{"norm_eps": 1e-06, "positions": "rope", "rope_base": 10000.0, "rope_fraction": 1.0, "qk_norm": false, "bias": "all", "parallel_block": false, "init_std_qkv": 0.0209, "lr": 0.000724, "lr_head": 0.0066, "schedule": "wsd", "dataset": "wikipedia_en"}
MLP neurons of a small language model. Each row is named by its layer, matrix (down: output weights) and neuron, and shows model dimensions 304-495. Each number is 128 + 32 x the weight over its row's rms, rounded and kept within 0 to 255. Numbers have three digits each.
A block is one neuron, or neurons of one layer that tend to fire together. After each block is what it responds to, as a language model described it from the Wikipedia text at the highest values.

L8.down315:111170133133152159115154132186164133053091103156098116125110105111138141101187132124123140135160112131043083058140144131153088058119146097071115105099116138158054139126127135108112059111107139151118083094149147098225150113113101142185185157152161111116166167108140141134105097134132089103110083087112126150158101108173126120142114131095144137146194154078076131116073123145133131081133158135069115142133131144166092173121157112112098140117119136098091153096123106141153119159123089110120118134152115102110093137128126113121146095104116125167111121138116079196205173145095106175
L8.down630:172127133091128170136194080132145112083115143224122131192136215133107085129084090166119132153107117086149087059141116134119107176110163123113086120131068122119177129131087145097143081111127078092121075145175188108099144121093094135129084105087117102083127167108136093165209118118110108136106154143154162170098151159212102135106114108132167083128162116090124180152153116142184096134087098157053102134158051137174137108107147140094189203160144128073081075116112177124193171060141152146095159105120131119124138104130106098153105138103122158069156176109137107116056118161096175135
L8.down815:155150082163128196120097127075109149123108107103123137099105096110129157143131086097126142082120140132076151138146163138175180139139113133143104148157124194096156089223144137103142093102134163142123116160122167105086166176147162125171092181141102130134092095100146117145105164132176076142150151144130145084125116050160129144093129112123195120105113140095169125093111142149088094164167156131113196133178124142157104135087145113149117107161094175168140094128104083111129126130100141143123140166087165144133048127143166142113159178113145153117155110108117185166177105090075104159
L8.down1095:108047100082176109108136094066127147096146153167116134103148109116114126122105145140134159164147143169136131127106088115136081105113075135144125151168122174137129153110185179054127152091171162077080095123142164092173187171094130119137107072073191190101130107104139147113150117098090147108070152096121124136135170117102154152149174152142136179178139132157172124099115104178139160148144120110181144132118104081141156116142122111147074153153174125111095187063208091163124163125094120122081133156147105101125106154124106111125206077074115095147099150070136136127173139134103190122
L8.down1252:138138125139160128201121176129160203091073186099187073080161151111136093113168117166117138165208114147110126163177160155119102151086128137113145151126112180121169159112199142126105074131136093173142131104121125144156122130092149124145145052093127135161126110131116120133153165152134116172096111152165144129089121120159121134149147110140091165122157131127137134066094052148155158125081107168155102110105123052152140106114084097089141118107084097163090153119091098102079116112081085104098111153152158138095171088161137106141160113067137128154088112126124131100139114150091152146
L8.down1513:171098099200181109137155164133072167168107110106153103124162109136088103147104147129112126111149126121168170174154139111098092151124095105111135147158134147155118048150109137078168088156125095141126162162143122114154103150100152094158153099064123144100122149120102113143142182100165113180146089068125131138161092148076147152032093167100126156119138129074066174083172076118163099113133192119093146190153133068115126155147058103109141105141080124097143141135110140074114143157092135103229101111112118144078185121120145080153147093135116104169165093172160133120102163087129162110
L8.down1697:131138164135127157061120111182144116230130117094114139147133159096182134120092090119148141133155141182059193074152119147134129142079165174086138085116100126065105137128110117114106131147092155065133077146116104135138116122142142118155099108128088104098158083130163136100122162116131154079074104175089132185147155128148126108138153112145109126142135163092047106143082098126125136162164117073107108146144142175051117073178159205172088094100141151123123133120055097113114130184128102095186130099113089152107046114155145134167100141080097102123133150140128120096148152116134144038
L8.down2955:124081097206165144100112111125089111122138079151140121121169136144103162099144110135048156108084160139075149117162136098180141134101116110052102140149120131183157092103067126076179138131161145132166121122160138083138172173172124084240094084154156089085164119119106126158084126093119131147187105120082128107140168176105151166112113113110133121162109121128058134093115184132122125128146081158107123142137146113191128138113098088134133154164142122123130149054142123109165132168207083110165100135125163092130082125141148136133147131123078108159121165098123111129099197100111133093
Creative works nouns. Nouns naming creative or media works, or the last word of a publication title, in arts writing: films, works, painting, Weekly, stories.

L2.down627:186133068121143122078145112130084115088212118163087182176149091147087169115097158128159138084123099055158087067117115106117142140170098094167113124159201069161116089154146134092139114147044141083130105096083140149132128130121150115105131144133156133101103119143125129118114099091125137108129183104142141123118099128121154182206148158120104088182153136130119157114101079081171125133088124103122075050098172091133123133162159082121183136118185143085171064184131120166148151165106124111119137145143095154118111137100141104084111126102118050148114114154143165093122108109057168146
L2.down920:190124133111131133120169186140119118104143093107146160117141140138090132108165122108148147078125111118144108129130112079160085101168112075115127172181093055131142083102175112136096139173095090063110095144145176180121134143140121096124099142132160149113132125100145151123100135101108159098108186113114163145135132145129088129138118097154119098215119137128101129105089070110105140130103079048114087129118125135193100103172040111101118136117183122157111101166149103150173109170145143057109115138096104126143121151147133085105156138070129067122149137135153101055110148083116116117
L2.down1504:168100138081193139134148180108137099095178083126154183140131131126123183063167121116117112096125166111131116159149089075150111127177094086137128173175048087161148118167176147123149209122091097088097098158141173123093149159159171102104060098142121140148117099111131138150152106107158152088118142169121139128105100109127121164192101093120124114206112092115114121088112052066143135138109102088149090125154178115224106121120068055106120158100215104152114143136173141152197142144142129101136098108089135154115166118099107102058113132103117076125122153119114094106119145087141130130
L2.down2839:190118208150119160139136170153123153135166140152170159100149130099130147070242130109177132094096134136132159128120122063150117146197101130095094184161099052153149116109145071158114129161106097083131083143106164151123116110102092120107081139129162093144163149128173140134137101140139152080119183126143184102157143099121102172115133095132102063149120166139109106160103139159090158112064101104125096125118141143185064160154096101110076132107129116149087101121149099121179146163127135127113164104127095149129138191107110151087128132123101135114133147161136111059113135094125084128
City and place names. City or state name tokens in running text, tables and citations, also inside club or institution names (Portsmouth, Colchester, Boston Uprising).

L8.down1090:174122137105063144118124117156144098114191141103094092177168111154144130120129128075095096066132118071150073112174064111114122108141136140048067100143162128123153189113145163121156109164129126170083113085171137178167124113210084161170109118150134096139149175104096110122147085087133124114083064127097078097116151150106155112150182118125112114127124104151125107138193115101099099131120089097164122143128128129123136167145168169092166113178089131105140069113149164134128141106149153126113156130158096098138114146098125176151190134138119103145134139178155115167098149138169127169
L8.down1346:096134183118120189163090122122111135191150079128144132153076169120127151116124037129165121101117124135127116128176153153140129180128141129119140142177089092156158144174177133157095111058132110141110094170119131121144175163122148089112182203181182156168143120112098103102120128110067136131157132131097127133123145124106097100111132192144128157151103103119120094109099110099142099146090147150108134125126097136057129138104099118057054132150126143132150127110120114138145111141160065145094198070052111124068090146077105117084167118102135123105184134196124132157186112098084091087
L8.down1362:079135103103093139106157063151121139141112152130134134112142140117141208100219102121154153122109119126163130115071189144165142160187099165169164178128144138100179131186180144173080181137138066124147119074162139145086074152145152140073088147093108068224126152157145143111166105083086116079178115139122097100157116078082148121103058106105141125115145069146179148124130129061102181109088116102178161103147147060141085078117053121179114068116140086165133091214107133153147101152160138119127131084155152127130159131111067170113085170195146131166113107080177143095101154178221128129
L8.down1708:152131152143110078103100100111104111105140110114133104118146202074173121114194154106157089141093090139104108124150135110106147125148168091138211191105119073145085111157125118125151092177129104111124110107134153129119110115179117104173095093122069049165117129082145106130164140123077121096067104120128136138087098187151149098063113183118132125135131087091148135119131134165128139178105128100121098124141085209146048121134136129077124117187210124157123136127112129125085084152142080125113157107092110119155138170114129119117165166099148130137158120145125145134089149103097085160
L8.down2384:144121118153122124150112115095088105106127122083151142123187140064129141159123161131101083137107092113120106099095140088119143145122116104138159129126091124096187107081101115144074104198159135128090134163162109141101116131145180103133095136117135120176125120143122155129121115197127157115149144186069096146093161069156148209125129163107203129142072099210124100134053112116135124144191119120198093075107104149123118123133145120106150090101081058160023185101121146107105075138126129122146108161146099074121126170150136103111191199140177141114155134155164111097080068123081164159
L8.down2417:118118144178155119123098110128114120151169115099108139124134127122154113147139142120140102148132172146132100105216141140113127140178106109068111131164129099071157111163128190145108133064128092099133172133112105128077101163152127182203136155101153132174154127105129179137171112121132099122174160123079187119127122109183124163107137144144083135144130126137117057100089131079191081036128121131131140180138122112111197162082138118202118088172100117125112180116138138127146080137082147160122186171134124081118110176088085149103075149173117076127158103151116147108123109110112114200
L8.down2842:149122060144095133182150115073120112147165128099114108091137186147112180135167138127109100142093124148172090142128118147195126120151079128101046146147164126152145174098140124143090121146113146152098176079149162153155083103201156155097143121101065137185100117128094186093163113080139153157165108136138139115158133107086077156107172117136114180091165139124097095128156173154129122118145108166112118124109181088189193178128132109133121140103134104106121165164125171111091148089123104120160086127107045057099177111098040145133132200154124115121134092105173111109140125113176080145
L8.down2974:096130131113118104162127124081141098185173151153168146130119157172134130097172126058169117139162141178156116149099113146148146110122131184116131147124083139115100112163176216132133118074147137111118062133141162078134100074162140092120075114147140137195214101090116141109100096123169081087088153158147184150135127111124121149149102120155134224151164143136085118161139148148123140162116177083155126112145161099101108168096130142156111133116136105149122155121139174126159112111133110164116103190152161113149117118107101138188138112170166177123120164134105104155125196091131146088
Prefixes and stance verbs. Opening Latinate prefix pieces in book or essay titles (Con-formity, Anti-, Inter-preting), verbs of refusal or starting (opposed, refused, began), and prepositions like about, of.

L7.down1567:115083128156197151086148135128107155122125173125140121131145133136132144150112128135142131088121188156115121126120131153229133146097114130138160165097131081134117103133170128114153131101086177198072154163089153118135106119131134120213119120138133080100147134133130132090166185101155125170190063108092117153121123085107137167129082127167118176115083113172092154121046117153189112160212124096157132119136129145159158102129167072123122126111157122151132141140098128099087170109063085126138107114102093089148067084178125135117156141136093182099152099117153149057140116116135180071
L7.down1791:139158090137218190157129085151087137093145185073127149179143167117136143113103123168124109132117196161136083107220130135087148139116119150077145128175156136133174126084137164133136067089151161138105188118065151128134092175175130113090097144093135133195168099120110149128139162165151084160146109119134133104130109130145147192143167182124110163127097090197129111117067162098216143098105125156156085189131113162140180096130150066128163134143138058142094138124112110149105108122112121192094115142155089108111102156148061109188154112191118117104119130154127153068144113088130134093
Onset and temporal connectives. Verbs of starting and time or cause connectives that open a clause, especially "began" after a subject in biographies, plus "during", "prior to", "due to", "after".

L7.down893:170081144132084185121188134113170102148180151152112139097119110131199147159122154149116105175126128105116135102112085142124161145153142111056078150149146150150147143122167175069119165120105091108109154138159135145113081126157131095124116115079112116077131126142152047148060171135106134083106142138163098124107132117165121118099137129132127172108138101149116121107160078130136100118126168119158141157117128130134135189097172126143138148102124154197152156149048100134120103149075151112180090154093134161113085166063092099084121148131142154120157164095119120133195118133199084101
L7.down2366:151176156136075176182109151087089106110146114214101130106143120103149136121138114101169146138145113111085138125165160167115164147179158125134044181091133117113130138118119149094162129071150142149121119126130158126163134103152112101124072142150123154159106116147148119179080107116172118153127118136176122120086154068194136146132103053105145131125152146104175193081151117094094145128126153144162094151158196059108120119082187109122143079149044148141139131183068109120102184138099127127121136185129139160086055159076063147155113109102156126132135089126127107133136132116142132130
Plural noun endings. Plural common nouns or the plural suffix -s/-es ending a noun, often followed by of or a comma, such as compounds, papers, textbook-s.

L2.down561:130097113190164073129128084155145189107140113144105127164108132120118156144149117170096158108131138138140124141130140132127065136134110097111118184126136192126122090087117152097105133092091168140088137100179187138195121098076161088144134117054155105146115157119063150152133132090179091078121163102130128165108139136127147112137158104131129100174175123127133153078126108154145111108129151139139136159074144110129115097121152088097147137121120073128105099108161130151149099132111128115137111111106092136171079119133082114058175084130095068098097125170069171155070089184127102135
L2.down1879:201108075084119083112115111115111072132150121123191100140162115157132173119179147137149115121171090079149146169117137065137118177205129163142103134124156137140139171160120108142186154101103169130141135181097119127126118113066141156171094140098129082132133136142135061153185170178120135106163198129142149173115177105089098111167112167147015097153114112077076186068067090121170154101083183113165166161064156086089129162135146164088183147149062119103093072114152154139122084148126167158091122194151141085106056133104111177100148092142129088132142146126128167094160137147117107144
L2.down2002:115122085111149086114112134149087161115144146142152159192082172132133175166166077105082082147078121150129129166111162140077085122162121113070117147137126101154134056173144116079134147085134142132122175120144196115147122104134188186139146068111117067131130177111080106144143130121128146148168160121180120155098138128108108072130152104122089089146125105131063145120117092170155071146184163133123104126145106060138167130150106109097184148127131112100101078097159161132134135135111075126100105149124132132149119125082125160085166110152077064094102202155120184189153072148162074100
L2.down2907:161093123127147130134109170143142159129185099148136169151093131141093189113158127090126120080115139091144130146149165157048121136156095119111128184112131075123185098202143157085126136100152126118111147089147190144110157100113140151108128118075157090131122191138081127102137127146068139147145165107134142186126082122097064112161143114117107098175153093128105192122132052156141118098156193111121091068125142125152165153121126061086158143122171118129110089122109151129151131119110127110086120159155137158126142143117118139094167116132100053140121151163140167118137081088149089088
Year and number tokens. Whole-number tokens, mostly four-digit years like 1975 or (2008), plus scores (3–5), season ranges (1984–85), clock times and table figures.

L7.down516:117094091144031131182116153110051158128176150100160074187157090116216081150047122068118154168176138080169121126123167110134150139098211170135127116092083157115129178129143185138088086181114054090151102130126093128105104128117125125106195115089182128144133183112098137164115112180159146179113117158067088119194137105149131133142136142100076163105169134143116145094151186108124119122208157112094113186098068112121193171121120125127155099128158148087117134150074159125093118136150120144129079118132165105119118134107147071109106110124133064124122146133145135128089128170130118130
L7.down1396:092137163162074165142186108124106084118127133124164081188163121150184107107144067074107136149138143085069177144097137094173204083086152137102063101174134117139099122131148143050133113128128120112147133187106069134155049122118151114146107120113073142073079105105136117119064157133177109153191104153121092106112104170143109161124121096115168120100174112140092136159129076119188091145172094161139103182110148180103175102185113119155170157159155188131081107181076091123182176091109141099168143149099143159150099129134193132131134119148162126116145109102140114173091125122139181082
Large count leading digits. Opening digits of large numbers such as populations, vote totals, attendance and sales, often in table cells after a pipe: 6,746; 7,293; 18,324 votes.

L2.down1427:112133081126132100168137120121136107135157130166084144088140061076152178108100120114116112122114124107154143072124114163165110044159178128119147147149050082150144124080130111079126150085132128122107094107115078067067147175142106152141135125191126064120126120137152076113119121099173128152156103118160088103096052076110126125103126141102120122122147104147056123112123119157136106125198139151133143097181107206117116142132168126121098131146142130155147171140143159124120150071150139113127087177118156128123203158151118129099128207161171156103057187116151110127032097082138053111
L2.down1880:131157102128144095114137034133100146133133128143127074150101153141145137173100182131104127132117095144120143119152101152118079083159146124146136106127140103149098148144150119156168119149144093148109135160151119120079144157132127103080180177185122108103126124116092160107146099148141129106181080147108121119087182081102212073077119112113145142095042091171158095109140107165164131117156149179132132062145123154100169126088136089070129137122150184222128216106133105109126184096137145138118094131160114120154143091115134111162110104091172142139098148130134107118109095127143129072
L2.down2110:089141110075122120150177160106090142124175128124042089107124139101165139118158142195128131131039073130153107124118147182148176103139182121142107144094116097126064116137129122177133197097130128133133082149152126159112136113144103099103169141140161104176163100138112172147127126124135105112153100108079108119075160100113116134132175140134138123186129163087126097158098105211127086111152119107115149127113134142109137158146082113101128116085151150152146112140122090145149178130125133097105070181153094105092130140162146137054161109167113117106170134133093135148092106104137118106
L2.down2869:098154096140100120133125100100119111145105117117189185127113213097168114147104138123112200157108106140116088160126125159103124089070141158119144148137082058120115056096181134177127135096127109119105112191147111120047160139167105107176110137069112163144119096129130083092075132134132154145117083105110165141060101148103154130226139161178168165120087134103177174106101123146067090139182114107126125061138131138109183129120095120094162089132148061161177111077095164133117147187133144118116161110146171186155092175106139158137084121092125117057145086110130108156163129117111073148
"About" after speech verbs. Fires mostly on "about" after verbs of talking, thinking or learning in plot and narrative prose (talking about, complained about, learn about), and weakly on other prepositions like over, between, than, too.

L2.down108:149138103164102117142155087137097156124115172147116101148176131114116106110121088089124164117127153169131106154146139164143132124175120115124068160100155112134070142114121147137135106062165067110130076104115159128143107098172153119082131119157192161125164123133168151182124113085175132190154110138194143152119251127188099144100119143125172146133139151157123159101104098156138154099138155131095096167148140151154157160111117108108117142098095123165125111084121130142113142076064059168158134158121125093119048136148076146139170009109198101118131158104132103110124154108068105155
L2.down1094:158138108140110118139159115124086103141097177155146158163141145073157136201101160094111108112148137158147103110149134133178135168205114211123062156124143132170111183131178154153118113107148138140095132114140207104136141088113125123158149165147163110119116093095135082155099089102117123168159115095168133144172192126104121136144101088177116164160144130143091163063068142110104135180136145158068143149097099097122162141052178163142118160091086167155114144080148094093120144064113079124107130182145154078127024161175094121197146074130170115171111146085108156096164089094067146124
L2.down1595:139148105173056137117169096125113134098106113161168135129132152092106085185156099126133136047115102110178038094168150131116125139130140165128130105087116149105102185162133135091135110161083141140087161092079114097147131117108136169148182101115148132126117104100138156180135145139147141169162072151126114148170157138116151104134105155184145153141130119172128146069076131103154131153167135138067155178124125055095171161084142145129150179122129121133109081105166131105103128136127102118105136144155128090130075149130096132182132138114141129138118158132114158128156126138057162127
L2.down2738:136148112158093106157125081147138129112111167174082173110124097145129158200124133085105161092095099139128066076138153110131104169151116179145162132136123180164106149106099132116126155102127126114143133155128127139069136150118072159164103153198135141116174100100127148153145162057048112135163129109134083137111184182146187145111137115124125112161122112156060179058097149100110144170193165181080111135150112101091194138073140128140098205133095137122119149175176120080088132105094049115115143145184138116118112115155094115187131094109149102160112157103117159114103104140104101140
Abstract head nouns. Abstract or collective head nouns, or their final word pieces, that close a noun phrase before punctuation or of/in, e.g. layout, statistics, restrictions, Lordship.

L7.down670:117122128122108151133134107128125135124079145166096183195089165149163152168084118117114170103161101113135157106083201157145076113092109153081118134116112157111096191133154079144120189130166122124069171111128195129186164107108146118141123181101127080178084156138151065144121130137168067131117116101058151091109187107106101087125076123094169126086157103146149141163136057107151145115095118123171144127142081121156064152139107147109174165101201129093129125112146120196162159131164149064111093155141124121054122084141173105166162167097184117124111235139098120145126101071113117109
L7.down951:116162190146137148100066123098119121150122092173105132128064118167201135160111061105111196085089091166158143121098183129149168134119123082144111135185138098202099153156147177139170133107125108125148138169056124104109126104146127201063142175146093171137112128126128155129111148134133119112151155133154206124115098136156170137055126128088178094113147068122142081178140137154134120186162116098133145127144088109100103100149097133135121171171133106050147097111165108178207084088132124119134131126135127085143076133120069200075136183146109135152093212150163097126174058062153139122
Football seasons and competitions. Tokens naming a competition, season or opponent in football club and player histories, e.g. 1992–93, League, Third Division.

L8.down378:202136046133068114126131180081080115148131105127107081109099168126086132158097089122179084134140102208124099064136158098115115128110121148179174198163143154074117190165159145117189179148125148076101114110143109136077164137101132124109151111129131167134144117176130168149125143088154125066153154166117113136151147062135153207117129124133123138139126096114154161096127110089156140161115152121187126116113141189102144100124157079149177136164110102174109069114111125153129117181137158163178130147159108072133065171152082157115149122086189105109031135157192139170141116049139182131
L8.down569:142154147195168150160108160175155088133089120140148122096089138144167092125069164102144076155110146123129103161070183142109157060125119122162125157096134099172149192113128102162135148107109094105126122107079122104199062103087152096143066180110063130117154130149144135097176137151118123126167167081117116099052108120241127189234094164123092100153163100141151137140106168126095165099111154160058138147118164167170111098114133124080170221163123140179037103123139094131155172116147097167063128170156133193136125106162090040176160183067140155098110106117118166132130165143134037128
L8.down936:135110135135134153081178160150133158107173124211174151138069108147110167135071127135111146137142178177130079120102068146116086160087094172105140134133145178098182165210164144137165159124139155141074129115120110149113098185065130155096101123106114110072110147107137162132092049120108134153150108120101102134118098140127090153141105167196138186193128140122152121084123198181132202122144140118106109118167116113104033099094152116133061081149142107140200058118116111083137098126181121138114147102129103166157140125155138178110117133122129149199132126157121109103097140097125053153
L8.down1137:096149085158093161137145122172169143104137153111140104076155108142088114116098134073180129135180107143101162115103175130122182128154127071145061090148147143155082181109101176150084046150135123107052138088126110125103158113135113045084174074131141121148102140121139126124114130176135102164137128101067181137129143126162136148105125154067114136084131140188133173154149219135192100067145126136100119177171110121089094146127125112152199200117111121125136160104148149094129139093143114046135106105152148150155140139068141109146187100169157101155123066132141153135133118120039098078
L8.down1186:126131140152069163145153114145099126128142108086137142161139128143172056143123123090080139244184126105060127132139150144145166152091193124112141157117140098089104126132107141123102105153123079096149138139064103161127048103097147104122206178147143087086117151090102129183137113184154109136103133130143113129173138154167114153165119124172125119089139126152113134124154191095219148136144141133114102160152067165156186087125133115141180133111130124080101147139062132135129176129100117093147059136179148151119082146090183069131154157148098097169152092081166129145123125149162118073
L8.down1805:170109126141126113092138114171061135123129148145089091126131131074123125107189098136120136152155068112121127153111107103108126116087114204161155157112114074097079120172164140115091121115140102110134095147077101166074148163161152166138174143056111142048172138149205141092109094181121114217095065152171128132172162078049107115125182133084167100142134122088098161092118092118170149128195149138132090068163146169115152077160143115085175142180166185133174136104116076097176096100069157131159126124164136148132115121143174066131125121068125101182116087104136141099123188109133169145
L8.down2963:122096156126157128117158200092130110104165150156168144064115124110109155158140068113161092135087085138136153121146123146045158107134142164153176119075181056153134121178145121148171127167124133150190143109102102087111126176128099116111144090122150161116142135098139140140089066122117133117138147126081093149063108189119134129170139096168077117168122124079166117185110152112107116120130130091070114119128127182125114120095133109154132126124120148148106054117065130135058128176157194163077133145142142093096191093151179126061105173086180128086115101077145190114048094133135061130
L8.down3002:104159184151127179201143108115120086106119129134115130140139162100136091112088061142153184179158098163098074088134136114119184112079136144074084140081123123122099131173138130159138111080103077176173111139143114095147106111120124122168159150165128086154159080112142106187058103144119128156140125147099151151105174120196151132079099171096110147100130113132103121090080201111176117118164177127170118146215085177093184134116160100185203178139135119093162158119053150165162111131174084191160141105112139148135096145126161103096121135127097102153123155182125108158125125151072062093
Leading digits of numbers. The first digit token of a multi-digit number in statistics, election-result tables and sports records, e.g. 102,280 votes, 469 doubles, 22–6.

L8.down89:079097105123196117157113150130126177142112135170165099107101158158134084160060135160131124134143101150136144081102184142191146139117087165108130075186170116147129129122133128170169116148119045163142122127132188105130136111084089129152116122151128134087142123155101118103157096099133152113120148193140080117126152152117070097117122119128136141105151095185128140101169097150159161141116130135120142158125129169129075166141149151100092088175158167123135106122130102144128178144114123140066162091146117114166108158128060182123123168089113124137123124142132123168104124092195159137
L8.down195:128174130153147198065130177106141174117123127178107085150115125095109114173121116093143121152037118116134118147100116138094116200152139148173187148139180111108127175127065102121135141124153124129143154083088154136169181175131138157160110168162140169114152125195128159180153103152162103108095127141103099123118139079161165160115097146154113131087183105137120159161105123191163122151162136135137116142134142086102123071104101107172151141140117164094090094102123105160127097115163189150121120055108113135124120059090092184164106153147070094111048157197106104111124126108126191103
L8.down1062:102074101186091091128053114131079126141150094195076108124096191099110163165119110086120134111115109131139158110117092119152116089121097160188135143137197204115151069143120156147126098157170152126155132173147137159186147070180131118114064143115109133158098111169124184108120103099136089175111173119100090116182129112130159129092089118089094105111101130185134189111135122157125173131143088148204103126087144138203184122152097197160139164119102139077105156175152110149155085136140134098140117162135156138090105095160114099132104064094199088178080086121124103090177112140141182152
L8.down1126:130160108176126159090101082118124193127090122164048086147121125102161066136096077145098113118077137092255081133123166192059144120058140035106165184104148075093176130123128159101121173123120107132100152115110187088150144127127124143167090141154083149139158138110083127099136117190154112120118093112115193098097092091150103156139129147069150074157148121102113114114112088189136104140157140104130165125139121113143101154126144136138153219095167128103128120180123089109106111099056097144157118123109137165174088152123151106123184139125157126109131093167121142167159125157121144079
L8.down1781:132163149150111151077138167155142119102133154133106093147125141128223092050129075102083137109143170126176091177065163161149109203055126080181123181117157042184105104064106146097153099101128117127144137134103102147141127161182159172172096095081106200179120136132132142081122141109193085202092126093138170086098147136181107120135095146128148075102122122094097138176094051098144109127134110136098114130122103157119160146162118157113118200157133188129088067151131133160142133091129119098127125129156124107089087134142149113128160110100097134092141161140138150113112126135134160117
L8.down1975:104125147141120138111088154097088170136114125170136143108107190098149143128092058082081186103115197109173094145185113169116114123158112096156205120116130173119222104131115110173077079151138092117099134090139161082110093092129140170081107145143053099153184120137100156089177102119120125137138126101166145115163097119140111140094169147122134139159118142127062168089137103090178136147134095093177135111100165104075189150117143166136111107195142139087118075153117150151123133113130170132106142183156145101149122135097061167100129147136112086159080092121154109095173157120144133131
L8.down2233:157136149185113136082087110063124085101107126200161125152129069112213186096116140106117140108097166097071139187158182123165099126108145135157113137126112105161069164141151116098172127122113143173067182107169109160185133045102085107120139151158089166191149140143191104108108129192176121170099105150097104093080137113101136084081129174164136111116165154134169126134207098088122106126105114171127148084073142107184116120130158177167096117132130135095100163104164120152148099111143105142186071090082181156098149148120103141130124215176091122133112110135105113140123205094149153163
L8.down2370:154150155167085155128108106098139166112098148124109145154094168147134173147112132060115088157095072137117075118090140070030185098151173137161135102138117140080102148147097091153108107174172158131192128118107165163114146170099089114123061179092130215159203143180185075163156143123161083095141149117143162109163152024153158108108157171110090130177090080131099160096116105181160166173155084084123110118149118084165123152146117138206146074099130109144159103111093092143126079181142149117113118153181170128093136060124138089171121112169205163155154176149095163107130142137152142098
Sports club and match names. Tokens inside sports-career text, mainly the ends of club or place names (Bulls, Rotherham, Town, Yarmouth), season years like 1992–93, and against before an opponent.